{"n_layer": 8, "d_model": 896, "n_head": 7, "n_kv_head": 1, "head_dim": 128, "d_mlp": 2368, "vocab_size": 8804, "activation": "swiglu", "norm": "rmsnorm", "norm_place": "pre", "norm_eps": 1e-06, "positions": "rope", "rope_base": 10000.0, "rope_fraction": 1.0, "qk_norm": false, "attn_scale": 0.0884, "bias": "none", "tie_embeddings": false, "parallel_block": false, "init": "uniform", "init_std_qkv": 0.0158, "init_std_o": 0.0, "init_std_up": 0.0158, "init_std_down": 0.0, "optimizer": "muon", "lr": 0.00542, "lr_mult_o": 1.5, "beta1": 0.9, "lr_head": 0.00327, "grad_clip": 0.5, "warmup_steps": 200, "schedule": "wsd", "decay_fraction": 0.606, "decay_shape": "linear", "final_lr_fraction": 0.0, "batch_tokens": [65536, 131072, 196608], "seq_len": 2048, "doc_mask": true, "train_tokens": 1342000000, "steps": 11499, "dataset": "wikipedia_en"}
MLP neurons of a small language model. Each row is named by its layer, matrix (gate and up: input weights) and neuron, and shows model dimensions 608-863. Each number is 500 + 40 x the weight over its row's rms, rounded and kept within 0 to 999. Numbers have three digits each. A neuron's up and down rows have the sign that makes its largest values positive.
After each neuron's rows, "fires on" lists the tokens most often at its 100 highest values on Wikipedia text that the model never trained on.

L5.gate1259:498473460525511464511504507473491460467469415452482469484465496481578488580422520498504465479473508478561425463481542575465484553513549518538427516494527467440545525459472528565527520553471481489516547486501448493476555561528483548522431512439459476461470491533515457526520581571461468538490494499422486479519529498503497555525519523477504468483520538462511536564543429541604538517476464498519486505521428554531449560425483443504477533589506511548423520471538575532584605468404575473527543541470559476521539462516499468439501495471561462520572474523556458564465497499465479545457582513451479521499530462449521457576456529488504572521498516444495566401505484473481496521498476476453457513513533480469518510499546567513532484467507568519574497527453473460488538522585447
L5.up1259:603524548458519526483467477494505467493516522534502471518498548451505478540467400534496477531442529534426510492443524515549482561522499469529535485442501562504515552523453542496512483488532486441524478542522556446502510593479479454506493477417485437555557487572504591533521457509500478539474504510540477432497536517492537488504527526464502471525528567508523496463364483513480490491393527531443491452463456430526469455509477487446454564541436459466543483521528500523494416604537467541535492469484499510491479555575527538524514551555502567441471514462408519435513375451472441501491523499451472438487580500450511508464565521443488504464469546568473505491514469454545494446514431459554472448468474453496477518470536518472489508545493543497492557462566486508530478513490571
fires on: ", "

L5.gate419:467515503617474543513502467411519535477476471474575453478449514493466510528505532516490517447571473511439574471538570494587514481447508507511468498448520519569554534558603534566445560475538502528546464546472412514501477556495570523469502487483517529582571525471486452518522442536481446544487501482476426486498492514471530439534613491487544435481491507536492422548512510467427518488495486437527470510543426496520514483499455491449467444515439541529505498478528471486541544461474506504435540500515477485494503410555453441466476500512440446430510530527562545471481506595506488493462428479529468572502470488571494477486491545535479478552474433534586496508536458477461472526522465472376472497460511488480444469495493545528482550516517551483466560557558388510502539525475494
L5.up419:542484528513445524530487559574446523477518515502536493459441553492518531511452436506473468421498494496558481507586506494465520469538481493581557504543488452490457446523561557446460497481533570496451463516538474514543429509494481484443526515534523487595463532499531527561452506472469561449489471441459535445481477484508520443504520497516503560501542523518542508519387461488502506517520475513539502471548499498478543517476480530429533438481483494528456539424460512482460481469402519507530501491477515432508464472497469501472511446505569457464492436486573464508444465554616496515558554538509519506528479458548503559468468501491527579533581576507535504520517519465479563487482469561392433583444504514456498550497437471460460572491434524528524487490587528470524509447470440
fires on: "dis", "w", "W"

L5.gate1537:495428516440484504470522503505500545509493409538530509535464479495566530489538536511533449505459519484525561539604504520459557495487514489521538514537466554466438450485454501504492503570478496474535468498452502474483550503584504533561501469477501525450540466465506480425446470574493504482515515498475511547547565554460476473461483473527509485458557434489558448530473541540449508567545430499483482497491488501527482419437443442504513465500461441603418537490524529483548533402522553392508521518491457520554441473581555473450495584561490491479485472515459516562480532570547455595492477542468559487492566493507481522500458464560465447485503500466522528467534462484460523480486532460472489482476504487431544450551549464528507487570463524459493548544535515526546562553549518
L5.up1537:495457526484548492490533510456536478488469527496436473530545535487503497489441529392501414456553439488487485510493527494508555512450570556396523504494462497490506427523436503467470561530489441545521555458464456412502581511522477522471451477489455530501538481440526489497563547538516477545470448477520562474425556519522487521487510517528523525484488519534514406484536561540460512595516531445546470491455424404501486452453553421501521536487492550556543452500532493414499541510453463495463471492509434509541445531523476463529471474532406565524462529511478503517507499494478540533436496428497528504527467483533532482525543442470500527473498571571465468516486537487417511494549469443506518455488471426512481477504473517534568522483502513508554468483565504448596424513471518
fires on: "el", "O", "j", "Or", "or", "pl"

L5.gate243:487530476494502505478452457514497477435512479483538462553511528440501487489494462476468528476490439476489447468459518445525586569574512577416396554492575451545566476525485488525410484482548531481487548494472521475521555418573525464495549526568480435523471543475491570501589509523492468453479531455474515483555426557480471484517505560485516432485489480466509507562529498511417505495494495514461547448441453448514586438479521530489521434435414569512439462455552505378528481559505530450514450509429547549489504479552549470460513510487544458521486544422466435534519508499463505550473551419507510458467433488543506508497476480487522495495537499497564446445564560492504501472475520528528483456575493497458399529536481529396499455512458418462518510464513496513513456500488520
L5.up243:480529494464516520528509475485478461550521533432480492485487430418471509502451516480572465470539564384480494427485475497528440512556493478500505477484529507533491440514499488435431563475490504460485481401515560487460437506506582490475500499441495519512488549499475458521526541507458582484509517437408495504401522516454427510503505479532493522562412488442436581492404478481524516510521535561471540505523482460487555502507485453422482469476518506492537492464506554542516508542498546478481529526565418522517468515461446475415518500499545502476502466492553518508539501379470461557489439481485483491446465455503472481468556368492544568504505522516529501474527495470481407464451546530484469445526440481553443501455487487453523508522453563504430507552423519625522487467449480
fires on: "M", "m", "N", "30 ", "00 "

L5.gate1610:444494549516578525497479499486441529434505487474454428468492564498465471501506515508503450463522451503419519531455432489512454487518551540546502507521478550558506484485488460481494486511490494513442481521444441457427444500488548512457544573543549451508573489523443459463536479550494496519425469421505477529565477455513428511442509496509462500470498488492484465462513474528462514448500465469468436446475577445503559435463499425473505517503522491527452495485493548471526501508503522517533488552579469512475476550479464386462564453480519481557493482444559528478492448432515507514524489454464520473503454441454507500543438397602433519508441529439503523535530426480530458633467502577513420425556531484404522470528495506470515417479515532419594534471513496531542507470526468
L5.up1610:479442521469416458480465481486496534522574546441505505485520547528429408483456530530535479483542504553511540527483576471494532490411562494528530530538436526432478443503550531520549500528463491448475537500508502505474434523445541524476519573540510529502485466548543438506539508462525517470459487462550473512488485531575556544550537466479527478550439491503492548546484502561504450506484505460582455475536442424535500478520551493452502552398502522520501501494474469490450507582462559483482463507552502495453561495545470466457520494489504564482463447526498529476439492556476561513502506476555454444504453460524567506484469471464514519455487497432492501416546496513506493528514519571450514472459469468445550437504578560487513496486569453530461519546520519489529483526504511
fires on: "or", "J", "Or", "il"

L5.gate506:538505476493506444481482482466467486542553508524536475465483475482488431578552565495472437569541497515451406445543484407525405537548451525512391515547484481479498547431475525537464493452507515515463533514535541494509480495490517620491490497457514440486499465447489449543443508494504494485518501477497429498487592447460494529485528546554496480516477478469475502506472483575475512517529565527487468520482519506544475409508538501478472518473471506488447505512488520546559537544441476393523538494448469465458503520512542490547431518506497498532464450529514503433567532477422501473483490470439546492508535546484611531564510484488512521440496444496490512469518470488474511546584413518542485478492468475470487536430514561401496484477407450508488522506489533461498544540481577
L5.up506:465493515479465487453478493526483545474546497452512496509497478554476513541558419510544536481531585511481381515476474460519464511469545537543510489486528562554494528464470434425497508453532561472437492495578495394492546481524527448531477493496550436547513561492526438533474452557450529537531542485444519484561581490499520463492509510525558467529501495503534460509532515507480488499513530481491487524500486459484445515593559496482610443457478510520544508476490545612465508549415535488514474506410504450459494507525533520492408475553543534585500499510402531504445559578513490436508590469497526562493552491453512519454522479485594483490458480477471441346506529531531546515563445480496554492457425486498553524485439539469428412469441499451531542570472468517476512502548487
fires on: ". ", "\n"

L5.gate493:532517545491469577442503459432407475525487407518524441469475518547498414471513490564506461553573456507571455480528461519540444526492502560517534505505458420525477455492537529481442501524530508496498501521492491550519531470541498430435533551544519519494515494479489522528579563482497579452462495510535520501525470461558454581504483504476511429561413500529566516481446406448604533493462441491504536557567459558535477526596424555480515482512547508499483520502502431522516388552520539427493500479515501432529469476500436512520515513458481461543478489520448586507590500498484407419523516496502599559510485521544511542544607464404461506537480470424434504476487533488389423528517460553476515535482445558490486495498441405535511548523534507498511497545528509541465509498521508
L5.up493:495460527600499585481504557424464543511523526555540485587547567531583440459477549366518466543442463449498483467545540441486547508472514517433495570424454511524503486519552541525462469517427541526453494470519445488464559478460503518487471518528511553407499527436501486515510496463512459516486498431495541495537507562556575516488513511555473473462489539515456532405470554549520499529490521455549553486499529459469519471526495465496495415534537552516454546527548496525519462480498545495458430523498465503438451507513508527531531500520463474471453535485425411529527471437483471417457492518420523551437549479513494562506530445470427439527475503485519529509586509437499504532494475521486491540496493459552543506545524557597505482430482535438421455507568498554537499451491531
fires on: "sub", "L", "-", "re", "financial ", "men"

L5.gate2312:480475469521473431515451509405533533499493407505508556443572435569574551516509553494516504478435519482503510562487507424446480576524482506529483524491540491547465538515505507508501530508453503483505491492537554418404512453527544471494550507444535622455541515521498527518495463444536461508457486479513472509468514482552529501519522518524540489522465476513528477571496498502435435496561461528540582497588508482483481584502589441505538443508491438460514511551532443534442487508460462562553597495485499392445541536437445542528488466431524516555535546592494472486456500550525508468450518534536568520528450504462471508554532530510460499471499500543503460461482473555548497501463436510539540445523527478533518427512441500501460541501555480526502520575509509434487530475479545
L5.up2312:482527535427526501432465469523475409571498548575450471510541467481452513541495546555487459533631515468494514476493491504517535567530435410444480449484490487552445589505543567523566556455540458463534506501546561448533521529526465510496509522496463525448534498422560517493511557491518533405501460483518464472488546491572487537511509538500481541545522540518546567515504562517486488517474487470500518485505500552480466585533553487474489447482469496493530569474530554486510514433500534497513417432436584429552488498442524420526526529420444533505506500555542540422434470516478560499527522488570536459458458542520504545462459488543550466521551538505493491609480506523523513496480479556558467526458488501543495501483500519453497472462525494547496503510535551451496447448491538
fires on: "i", "V", "ad"

L5.gate572:563466423464502544528563456524484513496408462499497486523553502487461477546467486454504498538504477504454458574503539499492470486538546508421410483476559539468530512473498486505480513538537478511417478547538495539480483436497548487504541524522541545496569480481402471554445476516408422460473576446541418457552462508466522462513392512470477494569456367483451500541557518490430495465501501505528487484565473490518420552454514450522485540558552418547514509513517418514541542476512498509528508558499509423594464462488477527451497450506407452496445525470547500451532476544442511492494552508493526514477519509401508480505544476410490486518509463485486486486457443507567508463540548436513470554476473549492538492520496539466462563481448523536485457450474489512529514542537537
L5.up572:499487438526532500442594503501480492506520462541539602552526475455418516488564477529530457540503584468523480505526459462428515566502491495422465563451520500526501536545497502492519445533494574477500545489518545485524572469507536501529452415489507570464383432528462574515498493456500520526529495410465459468491521504448507541515487459493557579488566584511487484541529495541495602560429562550410546540539541544514469512498542481535561517476489488584449477574453516528473563585438526549478553499539504489496499451492526548457491441427516479493492549495531457420485460493451431502480470484515461527472501523475594541485502531443461572546446485477565465418458470529523551510495494457552502533462515499455510454541534498458520507514461478505403526427487459529495563506497501
fires on: ". ", "\n\n", "time "

L5.gate1928:486492470518572549487448496417495452405519507442527503445499577509549482480528542526482577491494476470588542544508542468524531423457493503468489533484483533506438470497559534413545525522558616518424532472513383579528510500478477489479501477466481491488486460466485471518500541442499549525471488555536513499572484510524492469491496527447501443482469552478360534481492498505477556456515536512487511523493513573518509509544459512511470482548498537504400471487562500573451505508479493484503533441523514527493473455501508482496511529512524572489488453547519467521526489486450476445456540501478435534505540504479482508440532493425503489506581576589532531510468540505535498469525470483487513417507576465519520501427489426440499578523523503558451520516501453563482461476556482
L5.up1928:514490511508538561500573525480510537487490508476484504462473520613508487506436480447587553545575477493505456480559474537454501427528494533525482497523486532457454523493538516492527514512545556445495542504538513526478521521474484507483487475481507495570524501501490495481516518530482522505482532532536501495491515497459512535468483490494486488582513503483469545559558580534465588485451407466524455489517529588561418382491461474462495483496528511582559457432529525500466513468515496523525518529495444475454589496451544512518477549491574514453530468534532415501541500505530450475504508510571466535486541531529518514395527544401490455495537563549520551491559509502504509508527475547461436372502454492485518542464440444552556515620529451540484514459487503578557391452522521
fires on: "; ", ") ", ", ", "-", "), ", "., "

L5.gate1288:515487540506566484536490489517472497597503590539553512519527561479558520482486494493572573559525520535504534459478518513547517443540593495497473494489509552521513542446491438470516490436481483463412506568577440503572563486432477490481466534535494476515461532514474410531498526517506513550435514465481467363503529505548554427573551502443451517494477449503455531488477573505521477428461566494459490494449479533520496547514486493530496458500474567597478504420495568458540536500478437506518433497475492450560524494525540499494535556501459542590522524511538491530527461509513472505543510438459542531434502561510422498491475459562438539549511470451544507454465459472450504414475491439545468560540495484527494564483481515453458530516531519492469534499491477551571514397499505
L5.up1288:504521579484497472540487526497537527608509514491501551542501492491534501515538495533503485454479559573494542509506620534480569541516494478575552488429551526557511563483564486438493522498509508462417533532562482523595522518499496517511504493513502518449418513512427502530489492572433509551503480545432486489463512480473527471495474519500513539511418509482499543485545496513566496530455500547475493495463464565526529535502466482528478473471500558510532475474526493500573442562486527492516499487467442541574517556524500502506499522560506461538468526512531510514523465475528475593512535522485475534495488446475483493469525448511464469471535458535516555466467487492420473523504510472501541545544512514484597611502412474471451564469482450517430506486543507465483549424453521
fires on: "m", "M", "or", ".", "Ma"

L5.gate565:478537501534489480524457449487540501580534523501471477484515539534562452355533515503510448447476504534453490432495541523443534604549506475457511540494462426498507448440441516448500586460516445461499517477487483556497495465542440462529530584495465589522524572499522461511474451483536579526464443479569511518490427536485475502532531485523510495588479512488493473523378490531452480571433481490508534478541480496534571595527508463476493497539499445533522512551533445512503405570431462569474519492514528524528437529537535486508478565499538451466534526554539447511522490482585517539548558475441513451590476457516491539462498495512502446505552512502458493454554429541483486491471501542511455504536381488522482445472482495483429483498448490475475461453463573546494555533441612
L5.up565:499518544436487556461514502486511481463559533533497506466455554441530527446485473434535477490546491565418491496527446543486509471491434474456629462483472469503519516395452533531542575527564510504499575498503499568524480500531458555530462475517474536483501534490498613508541483505508502460497475508554505484508489450513470456520471547460508492578426564426466462523495519554550417501490482491450490585467464517501485510490572527495462502482406456542536518444512557460485499515500471575516481449417489490437487444475571535519437502501478506429505480457486481510516488454547484493463504459414488432488455534538557521476480560501502525615478513497466532514465422518456528521563507541516456536526511509518479479588421495511460475437545480506481441581480496504530469517487437
fires on: "V", "v", "ou", "n", "his "

L5.gate1837:488443501524524448536438505439451501487473522555444473471499493487537457596468554473561480560460492452493552504476529449511431463443524578477466474442510532568543471498531484505485504409496486551547563540521485493474520559499445495453517485504529528446478473502428543470503490547495499544459563559561519507491481444531539399546457521455568489441514493491463477487479483468438486465504431415538476485518475509541486502531499448484458460522521472466527447556502466434441480509523479530462498525468407496504543610535542482499512422431451535559470484540487522476505470497528580466485519497509504461474467580649455501521512528481488403538478466535519479524521492514540479429503487540432517561502473495441482564520514481486547505484539435527446573485511542514593515494499518
L5.up1837:553463538459546524440519503522551534480579504513473515447424499484528496470495547511570530494470435483576470571544564592437472468589541482522426536491514525451549520478448490527497482504482519513502458485544548473526446483520494494535513477558540541539540538490479495490493424416493505468433534550525477546517556431501494491461554519488497511407463515523488475543507485514484531531502528558505454499501526508465501503483500504528443509484474525484573539525595517477537533536506453440500442486528528521493476541461528517516485481484557466513507557546547506469491508474506510461516507570511494467531509553556514489497451445460429477525567455455556487519554539482435515554541453533519479441484481483453503524544488466544517536563497531499485478442521539554506560451492517
fires on: ", ", "and ", "& "

L5.gate747:485524539477482430487553515511497573472515412553524504555479473488463552482526477491520574504556451542501523511507503484554548456548458474527582522465453480525495514531497551467550527469486450476568515532464498492524538551472535449535490489555522451509503575478519467471429472416485403501467468502479411520434517505443464470572478461494528493502491573499429545540439553490507558491517540500561544467515436530453545414557495505449434436510457512488556475501496477478497525514572525508412550475499528512527443519480477452525506498487516478473519534490502525546414528555495515498465405475575520425521564435522483527425473447480532559526532478488540416426498523472551428516471480458597524494542565507581480512521542462490589512481411476477468543511486535519548536556475487
L5.up747:510512510431536535514482512580496548494529470500470559536435475559545518484478556509583489476462445506493539540482542479473540437543463503490562480538483474443598509514488471420488536487530484482466483520463464470441497517469485509499497494475499458566506511482497528513528511441503546588446505488496485535461513463451483526582464474457538529490536454534528478532495524435500583533502462497566543514531448493506477529489466569467442503484560459545515428434541515504439487492546527458438526523404502516501478550538476485437526449516583456443457455474503520517514464435464521430556496474546515530581528545506507523484522476444469513534543430464423490490498494499525507521543548451495514532447529543499524579503511532577529520494492545510450504459495510497534445545498573
fires on: "m", "of "

L5.gate919:497517539483564549506475472484631530476489508474534488493504489536491525537546502526503525463463517440519470518513480504527481505461486568435494495529566450474490502466542527494491541463501536528495421499485506545497524498481537533544500507546545437540578538519450510509493574485527512523540522470490533560564494489493488462474444501554452476502601501511525527569579455511527507450494399534614499535417476520463521493467435492438460537532496455548462455513497542525513453536446470478541539464443497428475448499497484409529526529518486481494480475476517544516537557490480517504503535486504529508521525465435548492532508565486480513474583485543524437501452530492526520455538483497516469494555509480465473486521489537443400498446527505560509540515498413552476480509475441
L5.up919:517465555474618531502491444541499467494464525513491498549425460526473504489435592610533492498543491437549459554433443485525412475476474517513401587514447462446548502564499520469498450433515573539515500500507481569491529462469489524506505580459520533547505539528505548462570509552421531534515462523501487519502525501490467553515486481506538438533503435470491518517592491517508451543505488466447571490450462514501562554523521523457511472592577547512530507470547478500454522545530493430427527445552510482515545477527488469567436512430487491544483520512540479471527515454505493486470437479505525505438539404520504504435455460474463482520560446444567524492459510463477550555521492509462519452462493503459513532584505480466501493508578488505526518467443430475542538479496505
fires on: "of ", "Res", "in ", "for ", "on ", "202"

L5.gate1009:500611555470517493530484550480511469485498460495499522527488450619504533499452470460422539465508501480493541503503474516472574462515587492524467471526498506450486523438480512499449526495526415471479547484512424507520505495558498476613565470475469514502460570438471497561523455503511525550445496529516547441456476532462439477541575483492544520463488492443468486405438541516433452502501481511513573480449451488524533419558487538459487562466541485570527507441582557486569423499482414403546461513428529471586420478493531508552504478513428536499446510436499513477476581577509468532478458410506480458485574491502494485441528505438524477505557479498442586378538522503461459430445530541438471406422556528454438549449461478525491530493497483587444476602481483461505532518485421
L5.up1009:460482532563491502460517567546517610478462450541429502518550506512486442491509525559510497452479554569505494470563500458475541465522449513540490501512524428495538502478495555529577415548474529456482530515442519521581507457488530526488500613562471512584479456545506461518566545565542456463424515466506481481520506477471522475475509561452431456504572520497500474467495526473534553440507521545521509533537500536486571471526617507543441471569494506535475437433454509478451586458487419510458514506485451529525542478470468495390487503461490509462480414473484514543482511503389480553522453469575502458443531527376500433477469463520456497484461505474421534530464480514475570457556460479536511421409556523505524576589459470503528486449482495508516540470470488502508573453466465
fires on: "m", "Th", "Sc"

L5.gate1078:471452472569466520532476580464525579490498444523521517462480472479461481462473476447541476555516543476470481539437517539481513477499493455439532510531482446499495482501516543511512493524535534514554484531518504537526532447505443463482509508505554519479544519584526420439495450519449528517466524537492545424526510553523512479478530512542554481559476501482444513550484505581453467472537556524574514491501497500446473502470510540395494566500489522448471508469531467526553522523552440496453554496490495496472511482500497591507601511527570554496573501475490420486475498479540442520533495416450515553482459455506405493532525479520569567526472556477528490463475416550513568497506508448480545486534458495480541505495546506527552499510568425515442478509516493457492535454478520
L5.up1078:444506492497494501561507534564511500475513507486592504511495538518527481460488488556502427573460434527501533427499461494584500522390569531521447448538484548420476522521429554459424456471461487561475468539481519476463498496585529479535469509377447517500473506517527505499542490475562588510512480472523437452501487511471515502499524505459501443536510530462497422501464527488605497474539517451503484430512494528532449510490567507539509487482526601514460489519479504504520482492498536482440456461496552501549506604506515496485516525466481531533471526492496504383539470483450525513512482453498531436517521487532465483487551459457450492499424538480543475417520502442597505523563502343557534488513502506414444426537514517533523528503456524555474517438423492477445514499472555
fires on: ", ", "of ", "9 "

L5.gate638:551479441537479578509524478444498491529481481467479534513394470496507488479423578528610484453435464503494452593537531501579508496491539449522527497524444478537476498456501552514487464578520526534555577498503504516497523579550487479524486477549507557549518533446491498498532508439520493544517500483563549447477499500529502419505542567473523505425495539455527547516438475514530495517458536522562492535487525528486465583508553516439550512524505520510581460466498539500422532556561513467498595421522542517510537514561547478454471536496475514537488580482531489466491462473502592505533495498496458489438470484474403495526528520471563410435463479504493536496454506495478466528484526543473481509487458497535483519502518460505485472527512512470565507555522511528508500559507575
L5.up638:550551506488525500553495489505503512428463429548498536545529433605515574455537544550512473452493531518527499435519509496550509446522456577464482489526478521440481500484470423530502517575530464519531513574539620397512486493442553508430494513545449463442504498464470518491513472498482497444520511501473544518485596582479499519549430475510510467509452494580527532459497476458481522487545443491499543502517478509545543441540540533504585521491492455451566525585471477477512408506505533474503493542489479459509565503513459583430499473415508493545566529569557490449483494467494497452473544566468475429477519543527398477520514494546449542477604459431497500475520436529495471519501516490491514593445487529557453517525533502591550508456434519400532500476440543515518565486510522
fires on: "and ", ", ", "or ", "is", "; "

L5.gate1536:557547530520473542510573534530506555462489489504541488407534483477495450490495509540478474512486535515503502476553476439420473538557537496440584518504528543510535490429515494441498555457491463544456556531506516514488451431521531526497538558558497499524516501451515508551462532513478498514496434495444536489470488431446506436532528486467534503556484525495530583546534397538534537524429503471483517530525388479534486416509496542448528528593518510474525476448478517493533473447427471503481449523501427535453530548500502496430523466466509560519490520533446541512526528526567481459473443475527538471499516483512405403541440500516518496436506519530532447439463538484489494523503494434515509488534530514489491520521494433530576498447568475529478408529514459515495459525500533
L5.up1536:505505479533522482528571513484508502454541526566515528410550475580523484486474508515505523506467525511473574456587477439463445533542521531524564490474510524546489493510529507464535539485536525571448530555533435575543486512475550539517466573501498553490542431443453478510420547495558462516425441511495519473460498422523459465461480529531486520499474544457556492531456536533496551535524546505501480505487399549468473538524526505489503501507522517488476518433519486504461497500454485474436443552416425499512480512442458461498521449503490574514531489508507477503503509466533450448531413455501469558517492480479410464509511441494480514451484549481446443452438538464471535588445530438492486498574541509497501515549479452474616580502495546494472423493490524486520458517514475
fires on: "v", ". ", "C", "c", "m"

L5.gate1679:516533477518504524431459502536477474484540496440485460529586510505503521440508515501520524484461487526488514536496499511454511554546489442541523459453549437575546543527495553473452482538546563458512514381444524520497487499580459519501558528533501415478538456489496564401532479511519507568458434520491504462505450534476536495480527495454516504564490551475462469522527460381456502518456509472452570507489457476437451581475518499455475504474498532546470464506610532518480517485497522518482573591496489498534435511509439510478506513463548468531470494521484448469410456550555512472486486552495497524490519513486592551478482434580526581463460463460554485507451518555504404553493527494472435513511534537539516551514487558463493600481544488464463454460556446425535512536534503
L5.up1679:523556577427500553483482566422550454448465470547505464513444466507476407502527473512462570425457459459529503480507558492547510444544539527541499510473495506565499507573519499497476535497507473432448478497554513535494438477463454523477519506456532494474507565493521524516447482535464524474504397518463453432466494498571486453459534514430509481514427453516537491433449460458458520557474533492387469536464512500490474456426472542512554495465534516510548419505485545479520476447576575483550504569500510529546444582560474481555524456534468510508533514525543488519499493576509567541531471427496517527497478468508514544480615496522504514523526431532501541546474523496447439558523488525515492510559453531491424560518569517495527545467412451449525582478481484537528461487474456
fires on: "s", "V", "W", "for ", "To ", "v"

L5.gate1998:556455516494572534483387482493476457425515455487454401556446526546493495482475498522516563479568536578493379611503534559443466472476433476456455461502461475471469546430465456505540442444529521533524541467534489525506561522502487504517597456518518528516507456532435449521535518498510515444458473560432549532495508527564463406496475484484486530486530484516454457572469497553479457481550532460506505486554512458477477485460597417448469533498514460455457520544527415495464404530484495552489496508504511542472519529484432450537437562432460461544500555524393534488474446476493616508481574581486531493478536493433546520459572475489585544490458464483517482497567518511528484506523472464552462506569508480452572524447484504470463427479488505487501484445483533489547558485467504
L5.up1998:524523521548512497491565510451486519486528417504414470533524527442467483501534555498503534561565468504460447485460439479532550531504452494510423550515443457423474483429463564445482480467461483485476547514482482470502495597563465500536477433467557473516518451421491430539430524481527483505460503422582505439545447411480535495465566489586557481416503480449492522545492492515429546471484532490534513506519556459519510463543446436488525506476450504467453527538510508547526461564503524440487525474514503510592547514531461458458526487462489521503499505453508521529452517498490487490558577494497490521496533517412471515595485489550508478514496455497539495532565603473486500554537445513455576501516478457509482533420549522473559516434532530571530492565534528561478518494519504
fires on: ", ", "in ", "on ", "b", "the "

L5.gate634:519502534493522431538523509500479517572477478478502477494473481513549444549462597481491510463543482552540394571501577512497450506495543518502449539527485518502477479524511575556475510471454544543487497522530519483493572475503483515460473525511507496549461501467509489476551504483462460549467480502495510483489447465564472468563392451495455531593533506464492505536427489475509520458509457472441523514564481480486493557418510481499483511507456487524528506475547522490469594424494466522541489450508512536476449530481484490528440520494421481497537475512500522393430584499453506536494487473409435496539548548459513518583520474446509468562466583547432443563557560499526527509486515568444518497513488463438479577528517477571515477454505437560503505466570488605471518474495445
L5.up634:579482569433520508476504524516532464517495486436532465499512545511486429478569533468483490472549485527477500619541527452501408538376396525477559510493506572513488527519455473500457545552567389512507536519563493496513500519494518497451528453485543507501489572515490426441515555508482476433496476466483535495526459532540535525576440511540489502585583543478477486600421431474540483457414513432510512500513501510531559574438559513463455461563480474544488535510524538548589564460517507495488565457516506462484512534502483459511499529511434468492527504550516535501512514390551511461486489479493394470456542493478548443440470479456504430572492452502420553499460544534570491432542464499501501531562504472519552503499527502596508469483540448527499530486505475485525551452527510
fires on: ", ", "to ", "was ", "), ", "of "

L5.gate1850:420512490526532552491498481492531477544449555431571496452507536462503495457531416472486487534494536511517492485552532506506561401533452488488466450461515386458526428488472473526533501441462527594486533471510580469480488502574532502443434438537522531514465470432463533455577396561536495538541411487447472504534519510507531533477578434543527473586496490517489396454455526436493476597484452493512466538495569509510486540513536488452551528535433450476457526546609457556539539508485490506550561407500516526539456528462493495513468543532485539499530565509539520526510473512521492519550438466447500489495509471501560496417504530601590482546522469560482513471523553545438475503503506489494474478544487499447493558505437549482490511492443470499442500404490437530541511498442594
L5.up1850:514509453488474463493475499515506519492524522519489504523416528459544494497552462549475425545543430543465512474543513454549501471456499540518522412502525459529450535575522526511542496492499490576485506531561522525509460420526519576468574462486504480507482553475465558512507473518553481468555498461604551542537466462527449472479543422570493493508446458438457510484465505499511506494547446445531487530449565458502545505579457479485568521535591476558490492574549495477524478491489464535573494512553470565488447532506488498578566508603496453535553492518484499486543435534522497506491443495472545510483468460532551521533525479490527579423515501507491483440471567489455541546485516482461536529478491508518493501525498483520515521429424534473447460511454477546512449512472542
fires on: "Y", "L", "N", "W"

L5.gate774:467524531523515463482508485520493415554554420487552466460464502551525453544515463572519493558459526482485396515614497532531404551483483530524537516451482496528585504513481484486509486458454425510489479499520524471490502458467516453542494523434475436501450410506501583470538487463541566565497456453500446442494558528544454468504492509441457510513462469478516519583472569497480464527529512544465493515494502498465445521533541487482456528465450517478502502494517459544529437479512456458530580449495494542480510545485472529540497485509467589496511468528447524492489518466485558533565509495503470513543470537512464447512529570511467532492467460417541560552519478539488538488536448508502488492511502567446489455510481552631542509398514507529537422492461507477590499536552541
L5.up774:586462489533515474474552529491441489485492495488515466561510579471431536508582531461537507476502443456518517415574509477456456460547562609484559484484436531530515530562486545496491508506565503580502477522495526505477440446481511472467488448492509557535512487525500468536494542457541469546469530501413494523534535524507462500445526543624517521545455526561480438440614555553510479482489509497464488483451489488490479493457510465538544490512544476451575492516505527407484518565487478586535491549440481575502432526480594474389465492506505504479500450471506504498492562545411496432448507499411466528475456536486450462447472496409476562433492487481466494513485525479551517518597472479538481495459454462531407441535499451459538498425514499408464448522475540563492493510488490
fires on: "\n"

L5.gate1138:470470476546480513445503473544500510494554469450558566468509473466526506489510557497452451559464525493469509510482528536461492542499526461449452559540455547441516417432465448536506460476450493523441523482590518545474489515428510444502536551469546527475506468582483470545514516471442552471503522558436591495531499470436445478490546491589512541539513512456468488508530454447511559511505443527506435516514441495554505506515515461477491595491491511493490528488488464482467484450478484496475455473400456474472475529463473563461463465517533503463474465465516508482482385507518485543432518553536485506492526480476494538512523463491523513539475534523519412469497498537536474504498471478488500489470513534548466442437488542540477502474489490532505458474441441462436480473519555
L5.up1138:544493462497530502477566493524474487473516475478552523507503460495499515484485524500513562485477519460500447439456490604561558523550498519497461568525504444500547458427543411565493465513485549423535510457588487530495508508457516477442539515532545508482451466494528464520460549488514484480518466518451506450571512469505531534585504470544492498580515557470525470519556522554458512482525423544533487496486533474559549565536477552488540540525508520469525523511487381509506552539500465509448521484470506446473463512514466529481514480485525535521493480560542491543483462419477530520513512571519469434515507487471564523485453400474454530531439459532510590527498549495521460549445474519500511496514555529470457508579538533489453461528475521401519469513543504461541463529521530
fires on: "\n", ", ", "\n\n"